Weights of a small GPT-style language model, trained from scratch on English Wikipedia: 6 heads of 128 (1 for keys and values), a variant of Adam for these matrices.
MLP neurons of a small language model. Each row is named by its layer, matrix (up: input weights) and neuron, and shows model dimensions 256-383. Each number is 200 + 40 x the weight over its row's rms, rounded and kept within 0 to 999.
A block is one neuron, or neurons of one layer that tend to fire together. After each block is what it responds to, as a language model described it from the Wikipedia text at the highest values.

L5.up791,240,191,206,205,209,198,202,199,201,196,139,203,209,242,125,193,235,251,177,237,156,179,218,132,162,146,172,265,266,217,246,216,166,217,194,184,298,151,201,161,230,215,274,233,225,170,164,279,173,130,244,185,185,189,166,200,218,235,169,178,185,235,241,142,315,146,204,189,199,138,211,199,251,155,169,149,176,175,267,171,174,233,108,162,168,213,179,202,275,273,210,273,221,246,133,181,166,188,189,195,166,213,200,215,131,185,238,153,247,174,254,178,283,243,214,179,154,217,198,228,164,152,200,247,160,222,130,124
L5.up1651,190,213,160,180,180,199,289,219,202,214,200,197,221,189,189,192,232,190,205,270,185,196,194,190,129,174,112,262,237,209,135,209,169,159,197,129,309,143,264,189,194,208,192,206,206,142,182,303,190,254,239,168,226,241,151,258,204,274,200,166,188,261,248,177,242,179,272,155,205,180,195,207,234,205,255,162,235,137,201,129,210,204,154,149,177,239,240,220,197,224,215,237,195,287,152,172,167,198,187,172,151,241,176,271,158,209,146,193,180,190,194,160,230,223,189,165,190,175,147,269,148,194,175,224,182,238,172,150
L5.up2144,154,117,197,190,191,193,206,164,171,215,195,201,204,250,183,182,216,264,193,142,236,162,171,191,166,164,231,259,258,206,269,248,159,166,202,211,236,225,247,177,130,236,227,192,240,200,143,189,166,228,253,172,187,244,156,226,236,131,192,145,183,229,230,193,249,208,174,150,219,196,223,239,204,186,185,131,196,191,207,185,218,215,187,201,161,192,231,162,103,297,209,248,185,195,241,230,226,231,162,148,209,136,233,243,186,285,211,219,190,235,191,171,200,201,161,148,249,210,172,226,208,194,182,303,161,232,196,198
L5.up2898,140,113,284,240,214,188,224,163,151,251,190,226,244,200,207,162,193,302,236,116,211,173,149,217,224,176,267,150,179,216,185,230,219,269,201,180,227,217,194,249,161,189,234,159,189,134,152,196,222,164,228,200,130,201,178,205,222,192,147,86,177,215,170,216,200,162,210,169,183,175,149,174,246,123,213,187,227,191,213,130,201,160,171,196,181,173,237,184,119,197,198,180,238,190,185,201,118,186,155,213,174,192,274,233,248,185,260,218,204,257,170,192,254,270,189,175,276,151,182,227,168,167,176,178,168,232,171,213
Responds to: Before a person's name

L2.up1626,194,151,187,183,143,160,246,180,177,207,248,84,266,184,197,205,208,213,194,212,159,149,144,208,163,167,204,255,184,276,163,213,231,151,211,190,176,209,147,225,165,169,170,198,251,169,193,233,249,119,194,175,177,222,261,144,213,167,131,242,154,180,222,239,256,140,282,224,180,85,287,201,159,143,196,264,197,224,199,177,185,232,204,232,222,123,165,285,268,303,219,244,169,215,199,176,197,260,233,213,239,188,169,181,181,228,217,195,226,234,166,245,173,156,232,126,250,155,177,225,208,207,187,230,167,182,214,227
Responds to: Noun-phrase continuation tokens

L3.up307,171,193,268,272,132,199,254,221,171,178,179,181,172,192,190,283,284,187,264,248,175,213,186,208,166,191,213,128,229,112,210,175,164,134,237,284,249,263,165,219,121,166,208,301,203,229,220,230,203,184,178,173,195,308,234,169,164,201,257,152,181,86,227,267,195,226,214,208,220,195,221,255,207,218,164,191,199,184,217,181,200,209,274,171,214,200,178,234,135,201,243,232,309,222,190,212,179,224,145,238,213,153,146,247,255,201,176,246,220,156,176,213,235,198,237,174,201,159,166,223,226,180,197,206,212,142,233,153
L3.up537,183,283,207,211,162,180,217,178,244,176,186,189,209,165,214,203,166,256,193,242,215,175,137,208,207,158,203,149,205,177,210,183,188,220,232,236,193,249,202,169,227,173,242,238,171,202,168,247,213,173,204,184,207,221,224,207,218,228,145,165,217,221,239,176,246,164,203,177,193,216,241,194,152,210,279,166,143,128,245,177,266,255,186,223,201,279,232,198,213,225,179,193,221,234,319,256,238,208,257,302,259,218,216,174,187,193,231,257,226,190,181,193,152,235,221,181,251,217,170,238,157,255,266,150,174,207,185,227
L3.up2295,142,239,250,209,258,244,190,149,188,170,179,228,241,182,180,205,219,164,225,228,184,205,218,224,255,226,184,214,231,170,221,222,188,195,246,197,176,233,217,279,238,216,209,261,241,184,186,214,176,215,251,167,205,205,206,218,200,247,177,174,199,173,199,260,258,221,197,185,176,220,301,247,172,280,197,105,152,136,252,163,215,185,212,166,200,192,221,196,202,191,191,282,225,203,184,245,233,204,197,285,289,192,218,300,163,206,241,277,202,228,200,217,139,253,214,224,244,265,210,213,176,259,204,200,153,246,192,191
L3.up2394,177,241,226,165,212,181,219,233,129,168,237,178,220,174,249,163,185,224,147,168,185,151,260,213,199,196,201,241,200,189,260,262,192,203,183,189,166,228,172,293,239,220,231,220,232,215,219,249,227,235,244,184,160,226,164,172,142,279,161,146,163,195,178,234,235,195,188,184,182,185,253,173,155,226,198,141,245,148,260,133,116,141,196,219,203,196,204,180,254,142,236,199,193,164,159,221,192,173,211,250,210,217,208,299,260,205,163,219,205,177,184,230,178,241,214,179,202,235,106,202,226,263,168,199,143,290,255,137
Responds to: Head noun after modifier

L3.up964,205,320,153,217,173,193,186,168,164,197,290,156,177,252,228,123,176,201,208,183,153,243,187,206,203,208,141,205,188,213,216,247,179,206,208,201,192,223,199,197,233,190,283,207,240,204,189,150,256,128,194,245,162,215,197,200,200,182,228,161,129,255,245,183,222,188,191,218,191,198,290,271,243,185,206,195,205,193,206,153,254,235,180,187,168,145,253,225,272,199,266,249,165,147,204,219,159,168,181,204,252,134,237,218,254,257,257,134,149,173,166,241,125,222,197,185,161,210,186,172,228,144,147,125,182,239,281,193
L3.up1012,235,141,186,256,135,260,179,144,198,214,139,187,194,320,167,183,191,224,214,94,211,239,235,130,283,238,205,179,217,166,219,247,221,190,239,165,183,217,118,211,200,141,201,183,270,192,152,194,193,217,160,221,149,195,201,224,195,219,169,152,221,243,200,221,182,186,210,223,192,211,282,195,208,168,191,140,173,201,202,130,186,210,259,220,181,191,170,240,155,238,205,214,239,181,221,272,225,179,241,202,191,237,179,195,231,254,184,225,193,203,163,206,222,187,219,213,280,173,142,145,160,228,242,148,180,199,191,191
L3.up1029,258,215,214,213,147,195,168,156,127,186,245,250,255,228,270,104,197,290,226,155,204,182,214,251,196,167,232,218,207,174,203,195,138,187,216,194,250,181,300,246,206,170,233,168,268,167,206,212,181,229,204,240,131,242,161,261,221,192,195,118,203,269,266,176,251,151,135,196,179,213,277,225,179,215,227,243,152,176,218,145,227,191,213,243,201,112,239,252,178,234,158,252,222,240,301,243,235,209,170,242,207,158,254,196,261,245,218,181,161,202,153,201,210,227,164,187,157,184,160,168,192,191,129,156,148,147,194,183
L3.up2263,221,200,190,234,123,242,193,140,123,153,207,199,272,258,237,224,177,215,232,176,154,255,222,174,208,161,212,188,238,179,316,243,219,177,234,245,270,286,160,177,160,175,232,181,259,166,201,241,230,264,197,202,229,187,125,195,203,182,120,247,237,208,181,188,231,136,223,231,147,203,207,207,167,225,187,194,167,201,167,218,221,211,236,153,270,147,174,291,207,226,177,199,260,220,242,245,214,162,173,221,210,179,121,277,218,194,212,239,163,207,174,178,165,272,183,211,235,168,127,221,207,213,177,232,175,202,145,213
Responds to: Visual shape and color descriptors

L2.up1927,170,146,213,221,188,225,171,203,264,243,238,168,192,249,123,157,194,150,247,178,175,126,292,175,191,188,234,205,178,169,144,244,207,184,212,258,178,171,227,187,191,208,231,170,167,223,177,252,296,139,223,188,225,179,251,221,248,216,196,112,145,150,212,209,125,258,93,132,209,236,148,195,207,207,296,216,167,180,156,229,135,237,249,125,191,190,173,240,151,235,229,155,264,225,219,217,154,214,220,162,211,252,118,152,148,212,245,227,275,178,230,239,157,141,207,148,261,135,186,235,225,205,259,155,154,170,227,202
Responds to: Royal titles and lineage

L5.up356,187,178,190,197,186,238,232,194,209,121,180,224,199,230,199,249,139,165,233,148,147,200,202,186,236,214,174,216,200,253,261,224,223,172,229,241,205,130,206,153,109,155,237,227,229,193,213,239,188,249,233,213,234,242,185,187,233,201,232,153,174,300,187,251,228,205,213,203,217,249,222,260,215,256,194,193,124,203,235,162,213,262,191,198,182,233,170,309,209,126,152,321,159,228,162,178,259,206,148,234,189,189,99,191,178,146,231,178,207,195,198,199,188,140,247,183,126,211,198,171,169,222,220,199,217,194,191,189
L5.up483,209,216,132,251,194,262,279,168,176,138,205,214,162,103,218,249,125,189,214,185,240,221,215,183,212,207,201,256,247,171,201,154,121,234,248,246,138,222,147,213,215,197,157,225,164,157,217,245,154,230,116,248,240,215,234,187,213,186,232,119,191,220,215,268,191,239,212,224,189,261,240,257,123,144,231,134,147,173,203,189,159,203,263,262,139,164,216,271,232,178,214,201,226,164,234,268,267,181,180,202,229,149,167,154,129,153,125,189,244,206,162,265,137,173,209,204,265,174,181,289,173,194,158,257,185,145,210,199
L5.up926,202,173,289,215,241,246,187,240,222,244,260,152,202,204,193,182,226,250,173,224,203,199,227,181,222,180,150,157,187,142,224,152,211,190,187,196,222,176,153,179,126,226,222,151,260,171,205,172,282,170,154,173,204,203,214,129,245,177,194,180,188,224,158,253,158,244,187,172,215,89,300,223,203,225,113,173,237,177,197,136,188,242,233,220,261,255,189,156,139,203,112,259,268,228,123,201,264,205,222,122,238,200,237,157,202,161,153,245,124,206,127,268,172,252,222,157,243,184,212,212,140,157,161,180,225,259,156,139
L5.up1236,168,311,197,203,155,257,213,255,209,200,188,235,211,156,187,248,156,194,223,192,226,214,241,175,216,180,208,297,246,190,215,184,219,202,226,155,175,145,229,238,198,189,210,233,221,201,173,289,266,203,133,101,241,236,252,172,186,181,145,207,210,166,184,195,189,217,195,116,221,153,184,182,188,246,232,167,191,175,221,136,193,205,219,195,275,186,196,215,227,183,207,284,199,224,148,183,228,171,228,240,209,202,261,235,137,193,208,252,182,213,186,297,222,232,235,187,236,194,244,242,215,162,206,170,153,269,179,184
Responds to: Compound noun modifiers

L5.up552,263,212,287,171,176,194,231,148,167,182,180,168,174,185,233,201,218,231,177,188,157,150,199,235,186,224,193,187,202,244,204,184,260,231,169,243,205,182,134,210,132,152,263,218,198,194,199,243,242,224,188,182,206,150,211,217,161,192,127,134,239,216,236,161,260,231,214,162,169,248,147,228,178,213,135,235,160,141,193,160,225,154,195,225,159,197,222,230,275,216,179,214,184,258,278,274,262,249,194,208,258,158,225,237,158,200,142,202,198,218,286,148,180,241,203,214,205,234,176,214,153,149,240,190,201,216,209,206
L5.up729,214,241,244,146,177,216,189,168,164,175,249,181,250,222,185,191,204,228,240,200,153,268,192,174,191,178,285,234,169,263,277,188,195,172,135,220,168,182,143,219,154,205,233,223,237,194,238,254,284,191,203,88,218,265,203,258,211,175,169,174,165,241,198,191,202,160,205,108,243,254,221,259,225,154,204,211,153,160,199,197,142,168,263,206,193,194,185,222,243,179,188,216,226,204,206,253,164,193,246,217,244,183,187,243,183,116,303,184,281,245,259,288,151,191,175,210,202,134,191,255,139,142,129,243,289,212,280,171
L5.up994,267,214,172,172,146,212,194,188,151,239,173,180,246,195,177,222,237,175,208,185,202,254,227,194,259,212,188,283,202,239,215,154,205,230,152,239,286,246,197,221,255,188,271,161,273,204,177,197,197,101,294,162,229,211,234,189,204,188,138,150,239,233,204,179,293,173,148,140,197,206,203,187,214,250,197,207,200,186,178,227,180,156,206,201,142,150,234,239,143,225,248,229,210,256,186,174,167,178,229,249,230,161,219,263,273,223,214,178,175,308,278,228,167,216,237,165,205,172,217,237,181,176,229,185,152,236,269,201
L5.up1077,274,203,215,201,176,199,202,169,247,178,127,195,276,252,269,213,217,171,203,195,217,176,158,178,191,156,244,126,290,247,271,173,212,248,143,177,170,155,232,194,181,176,224,195,270,253,168,194,222,210,157,155,268,191,241,246,237,254,210,166,208,138,206,246,236,208,181,159,167,243,241,184,214,149,221,225,200,87,246,283,168,191,120,210,220,201,186,259,222,245,233,192,249,228,286,241,178,213,182,223,229,202,237,265,217,279,149,248,174,256,243,258,208,214,197,113,216,169,144,199,123,204,235,192,204,137,187,213
Responds to: Relative pronoun which/that

L3.up20,223,212,183,159,158,168,228,199,221,144,168,205,182,251,161,172,243,225,182,181,164,170,192,229,178,186,176,231,223,185,189,266,236,132,181,235,231,223,227,230,183,169,226,188,289,246,149,197,242,170,233,184,155,180,149,278,165,221,237,226,248,127,162,200,253,178,162,189,223,221,218,226,196,219,221,195,273,153,281,123,208,257,150,230,232,272,151,217,226,202,249,280,238,161,153,233,190,231,275,184,155,214,205,246,188,145,218,186,182,173,186,186,208,172,264,228,160,194,202,128,216,188,146,191,240,190,221,183
L3.up217,203,170,178,167,127,227,239,148,134,183,188,211,175,239,178,147,191,191,172,191,209,167,160,236,309,254,188,169,208,207,196,268,209,235,162,210,210,220,281,206,199,233,239,200,198,234,237,185,259,212,269,179,181,178,183,225,179,222,112,206,246,266,204,236,201,197,161,196,198,181,198,189,196,243,177,181,167,195,121,225,190,158,250,172,168,272,204,241,215,158,273,172,204,156,164,172,232,212,230,172,249,270,126,217,214,181,184,288,127,136,125,168,248,108,245,190,181,156,113,227,164,257,165,236,242,176,205,187
L3.up1317,188,186,201,185,103,284,164,238,167,171,166,210,162,267,233,192,206,164,136,164,180,176,241,237,240,171,136,194,202,203,246,268,170,206,177,251,231,204,169,230,220,197,182,131,252,178,220,222,248,241,220,179,254,218,186,288,177,164,151,175,257,185,152,228,214,213,188,240,193,141,228,179,249,211,233,163,173,178,221,231,190,170,228,170,227,274,152,244,271,163,137,227,229,242,180,206,229,214,231,136,213,169,167,267,206,230,137,239,160,188,136,216,206,143,197,221,166,135,181,184,156,255,212,181,265,182,206,189
L3.up2957,210,232,228,218,211,202,268,141,276,205,171,209,206,284,184,228,106,168,173,253,256,246,226,141,294,211,178,160,339,195,218,196,180,159,167,248,209,205,156,190,202,215,225,277,212,181,129,235,225,140,241,264,182,142,240,220,207,242,216,205,172,260,226,269,288,240,238,191,138,154,342,195,156,181,220,178,157,226,230,196,225,190,214,210,139,265,161,214,162,207,161,245,181,209,202,198,186,187,198,213,171,194,219,253,149,159,143,202,206,244,172,164,147,69,206,234,178,136,256,200,73,192,177,219,166,216,176,216
Responds to: Predicate classifying nouns

L3.up971,227,154,265,193,139,161,291,227,201,192,143,154,202,251,267,164,181,150,190,195,232,171,225,181,131,209,202,162,228,169,157,190,228,111,204,173,228,244,173,222,214,281,171,232,282,155,215,258,218,202,297,182,261,197,235,328,226,241,176,216,191,241,236,218,282,210,210,188,207,208,170,154,223,169,209,222,174,206,230,211,194,223,237,182,169,150,224,208,241,225,251,146,162,207,240,176,141,159,206,166,187,246,215,186,240,219,118,189,201,221,216,250,104,244,247,151,185,119,119,215,164,265,192,182,225,338,191,206
L3.up1700,165,247,245,238,147,229,236,218,249,131,195,241,184,184,216,148,127,233,207,155,203,177,171,245,263,243,171,209,175,130,156,214,231,181,199,206,178,207,164,241,174,202,199,198,233,164,192,220,252,189,230,189,239,157,210,229,144,220,146,120,197,237,185,304,215,186,126,208,238,199,251,167,153,241,205,191,216,265,248,169,166,217,150,239,231,252,218,203,330,204,174,181,241,178,178,206,222,222,144,193,168,233,145,167,158,285,241,240,217,225,250,254,156,120,181,158,222,67,139,292,225,195,217,231,222,234,232,217
L3.up2721,253,237,241,226,132,287,286,191,142,102,166,198,232,228,215,197,127,202,167,239,181,196,198,201,268,142,166,169,221,219,186,151,245,172,214,225,221,182,185,226,194,206,168,234,163,190,292,214,231,219,194,177,145,191,245,259,214,286,217,174,188,259,154,204,224,156,172,176,191,159,251,165,233,210,168,258,179,188,208,207,224,192,212,167,187,273,263,248,199,236,173,201,217,248,116,215,221,253,185,201,204,245,189,181,257,194,184,131,145,224,183,206,198,190,183,156,250,153,208,244,179,246,177,237,235,197,154,254
L3.up2868,209,203,189,239,197,145,321,153,184,139,224,239,214,214,208,205,201,263,139,270,173,162,129,155,199,186,269,246,255,190,246,105,182,141,174,194,197,211,233,224,199,263,194,216,237,135,216,209,223,275,248,188,170,149,212,247,243,221,222,185,158,242,177,209,209,160,115,184,192,197,220,178,203,159,223,213,181,209,238,200,167,160,244,175,200,234,182,255,194,201,190,164,226,194,212,205,260,270,175,227,166,161,189,192,272,302,154,179,187,235,236,299,123,185,213,154,200,153,218,270,193,190,208,168,200,222,164,201
Responds to: Relative pronouns after nouns

L5.up556,234,176,158,197,261,143,233,121,223,103,128,228,215,224,205,202,252,210,253,147,180,220,236,185,226,244,159,180,248,211,178,153,221,200,146,207,176,225,146,221,138,173,240,227,263,165,187,243,219,190,202,233,191,192,200,153,157,231,259,161,203,205,115,227,183,179,146,205,147,122,230,214,250,150,208,150,213,268,158,203,232,195,149,148,162,169,158,234,259,201,205,175,233,175,173,440,152,157,202,232,135,133,183,295,170,214,253,234,254,288,227,162,197,150,201,167,255,164,171,157,220,172,281,228,168,279,224,270
L5.up1258,182,266,135,207,209,197,207,115,182,166,214,220,208,208,205,193,271,208,265,183,139,189,242,204,220,223,197,242,256,211,233,109,198,187,209,253,209,215,207,257,207,144,271,214,229,180,164,278,183,228,198,264,210,227,173,229,240,187,218,194,145,248,185,218,224,248,190,220,186,128,189,269,132,190,187,201,192,267,186,237,217,176,100,236,152,200,271,136,181,262,191,213,206,204,188,422,135,187,222,225,179,169,152,405,219,200,215,210,259,251,211,185,214,210,172,208,251,266,220,221,215,217,310,211,230,222,202,243
L5.up2006,287,219,174,223,176,242,216,155,149,132,244,211,232,216,243,180,211,268,222,240,196,178,177,182,244,212,146,226,204,260,229,197,159,194,242,220,239,273,159,240,238,181,219,156,184,217,244,182,266,169,262,171,152,223,170,200,229,187,228,147,258,257,232,210,181,165,176,182,170,180,245,235,133,220,170,206,190,273,232,220,175,242,214,181,218,205,222,255,151,229,211,264,256,186,186,325,218,175,233,203,145,203,153,197,161,188,170,242,162,250,236,309,236,165,210,218,229,224,134,148,165,157,276,247,212,201,221,181
L5.up2500,225,244,171,194,169,202,229,127,231,156,222,184,233,169,200,140,178,231,256,189,123,131,171,159,246,245,182,276,197,213,215,233,258,155,213,238,247,229,266,179,153,204,245,302,218,216,182,358,203,212,276,187,224,244,210,189,158,195,173,170,94,179,259,211,237,222,115,163,203,218,176,222,163,196,215,183,137,210,166,139,250,258,172,158,208,180,154,205,217,123,218,247,197,206,186,235,174,237,182,158,227,218,170,246,140,163,177,199,250,205,194,232,257,209,198,240,248,210,156,198,139,197,231,157,116,181,188,224
Responds to: Noun-phrase head nouns

L5.up596,210,144,227,125,208,226,197,160,197,184,186,185,182,169,211,159,156,199,284,181,144,202,212,242,220,206,226,108,240,204,215,130,174,238,140,272,265,274,179,210,241,149,201,203,252,225,243,231,209,108,175,166,174,191,139,171,218,195,188,226,232,199,263,223,242,182,184,195,259,163,224,131,277,242,142,212,185,197,236,221,208,229,254,196,193,233,184,220,164,214,195,196,186,191,149,247,156,257,217,201,175,176,178,264,236,170,210,235,174,199,192,191,143,164,220,283,197,151,234,129,155,286,310,171,214,224,201,248
L5.up1155,187,213,262,131,182,214,213,150,185,182,242,227,232,261,143,200,249,158,271,212,155,231,209,210,187,165,239,191,227,250,171,206,232,94,143,230,232,263,221,208,197,160,131,214,139,175,240,250,192,197,169,220,255,165,152,187,171,233,147,153,224,182,236,295,227,194,230,165,206,283,194,225,179,181,225,174,236,200,238,189,268,248,204,211,171,234,161,282,202,194,161,292,199,182,186,250,185,218,242,156,135,193,207,237,163,234,214,224,194,223,151,306,195,192,262,200,151,209,215,182,161,130,242,111,183,202,205,157
L5.up2355,179,246,250,197,143,240,239,173,183,191,219,173,160,216,219,178,244,213,338,222,180,172,244,217,197,231,152,222,187,238,171,168,236,159,208,196,215,233,247,246,157,135,217,196,185,211,247,237,185,186,141,243,200,158,157,161,149,167,176,198,197,268,181,297,272,227,139,206,143,157,211,209,202,221,182,250,177,173,234,261,157,183,95,159,170,154,199,204,213,227,244,221,235,197,180,223,169,135,165,225,190,207,273,226,122,121,182,214,219,210,210,221,169,201,207,82,194,207,246,185,166,208,219,192,201,229,254,220
L5.up3021,181,317,227,159,163,197,147,221,143,201,239,155,189,251,159,189,218,232,285,176,198,141,228,227,208,211,179,161,261,201,198,232,259,120,228,185,261,212,218,187,236,218,253,146,239,200,171,242,207,155,240,220,192,161,170,184,237,133,141,128,177,198,193,197,188,253,189,165,187,190,218,225,231,164,157,203,226,151,213,177,235,259,219,217,159,211,210,198,171,159,187,180,244,222,160,250,205,191,191,200,267,207,189,140,165,244,201,187,139,285,228,214,221,204,167,137,149,233,191,257,229,193,228,224,201,185,191,148
Responds to: Category noun in definitions

L2.up2900,232,219,185,240,203,251,274,101,167,178,210,181,245,191,142,158,205,239,220,163,164,195,152,265,170,128,243,188,189,187,189,195,208,131,193,200,165,254,215,217,159,128,202,189,231,200,228,167,205,178,157,186,184,154,206,252,195,192,156,224,188,190,212,200,177,222,186,177,172,269,231,166,228,185,213,176,132,115,182,247,306,242,225,152,162,229,222,221,217,158,228,254,225,241,213,237,217,182,217,216,215,241,250,154,161,217,186,153,185,200,205,235,246,202,198,262,274,260,165,229,237,261,211,183,170,255,249,187
Responds to: Plural noun endings

L2.up1915,237,238,197,219,240,239,193,141,188,222,208,145,198,189,193,190,166,190,256,193,160,212,157,239,219,233,142,216,219,218,152,220,168,180,168,261,222,166,171,181,155,139,185,201,177,247,198,236,225,192,235,221,211,235,217,222,175,200,177,215,131,173,224,247,225,217,136,93,176,270,194,245,144,238,201,256,181,213,246,246,175,166,211,198,133,282,169,157,175,211,245,180,255,217,129,164,258,218,235,224,284,204,113,132,205,209,205,230,251,163,163,211,218,207,213,225,258,169,213,201,165,153,201,138,164,214,202,206
Responds to: Phrase-final word completions

L3.up844,166,193,114,145,228,159,209,214,134,196,173,208,193,226,170,164,186,200,188,205,219,193,157,164,176,192,195,205,226,159,177,230,147,224,175,292,304,191,184,243,168,238,242,227,183,202,183,198,241,156,237,162,191,214,190,231,215,201,224,161,200,211,236,250,283,231,242,191,200,175,191,170,219,188,222,175,239,155,190,128,147,200,215,235,178,210,224,229,221,226,200,202,231,170,216,195,182,169,200,266,211,223,192,224,176,207,232,233,246,248,180,215,109,223,241,162,237,189,240,225,238,126,189,193,171,247,233,127
L3.up1079,189,220,158,200,194,168,247,229,203,170,210,234,237,161,302,187,148,209,192,209,66,202,182,152,161,200,260,162,296,135,210,226,151,213,200,248,216,192,186,287,241,135,221,228,186,202,179,289,261,120,220,213,168,246,156,190,209,158,155,209,169,172,190,171,215,196,256,184,73,170,154,163,186,192,200,167,275,204,162,243,177,233,174,237,162,141,236,197,235,176,295,213,188,201,258,210,137,209,206,268,167,169,237,197,200,243,213,213,189,293,210,199,215,209,197,187,266,172,139,283,194,198,230,136,203,180,252,198
L3.up1401,175,218,119,198,220,213,269,199,186,177,202,218,218,196,258,172,146,163,195,199,105,201,224,108,201,188,250,152,297,166,196,191,182,199,222,230,218,215,149,247,222,158,269,219,169,219,147,303,236,139,226,195,159,208,137,212,247,180,174,181,202,173,174,180,226,190,216,151,54,145,134,127,132,177,224,209,234,215,190,262,148,231,188,250,113,188,257,203,182,204,281,207,177,217,215,177,170,183,236,259,171,185,240,199,192,246,215,213,189,281,197,224,219,167,195,163,309,164,162,220,243,198,214,108,201,236,270,212
L3.up2202,208,211,234,230,248,152,212,181,175,209,205,193,144,197,190,183,165,152,246,241,144,129,234,147,213,193,245,227,214,177,239,301,179,243,209,254,284,235,169,211,233,196,242,180,239,193,179,247,177,129,226,168,270,215,193,185,197,216,132,137,148,149,191,160,219,227,157,138,168,261,211,220,181,141,269,170,179,149,261,180,125,271,196,205,177,159,221,193,147,187,217,202,201,251,205,202,228,196,179,162,197,280,263,204,228,229,222,276,163,199,176,204,201,178,245,145,191,190,203,157,150,122,163,173,179,203,152,227
Responds to: Paragraph ends and titles

L2.up1253,191,220,159,199,226,234,254,205,130,167,273,183,242,324,153,152,173,242,317,234,208,179,133,144,179,157,177,184,273,172,228,188,129,245,231,277,246,208,133,272,158,143,170,195,207,197,182,285,175,160,265,170,193,200,182,177,205,218,156,154,209,173,223,236,227,161,156,186,177,161,200,198,133,192,188,131,216,197,245,154,262,184,187,203,195,224,229,284,183,172,175,266,194,214,215,184,157,274,174,207,229,225,174,248,179,186,261,133,166,128,202,190,171,179,274,218,182,258,244,243,230,142,191,183,167,264,252,181
Responds to: Table separator rows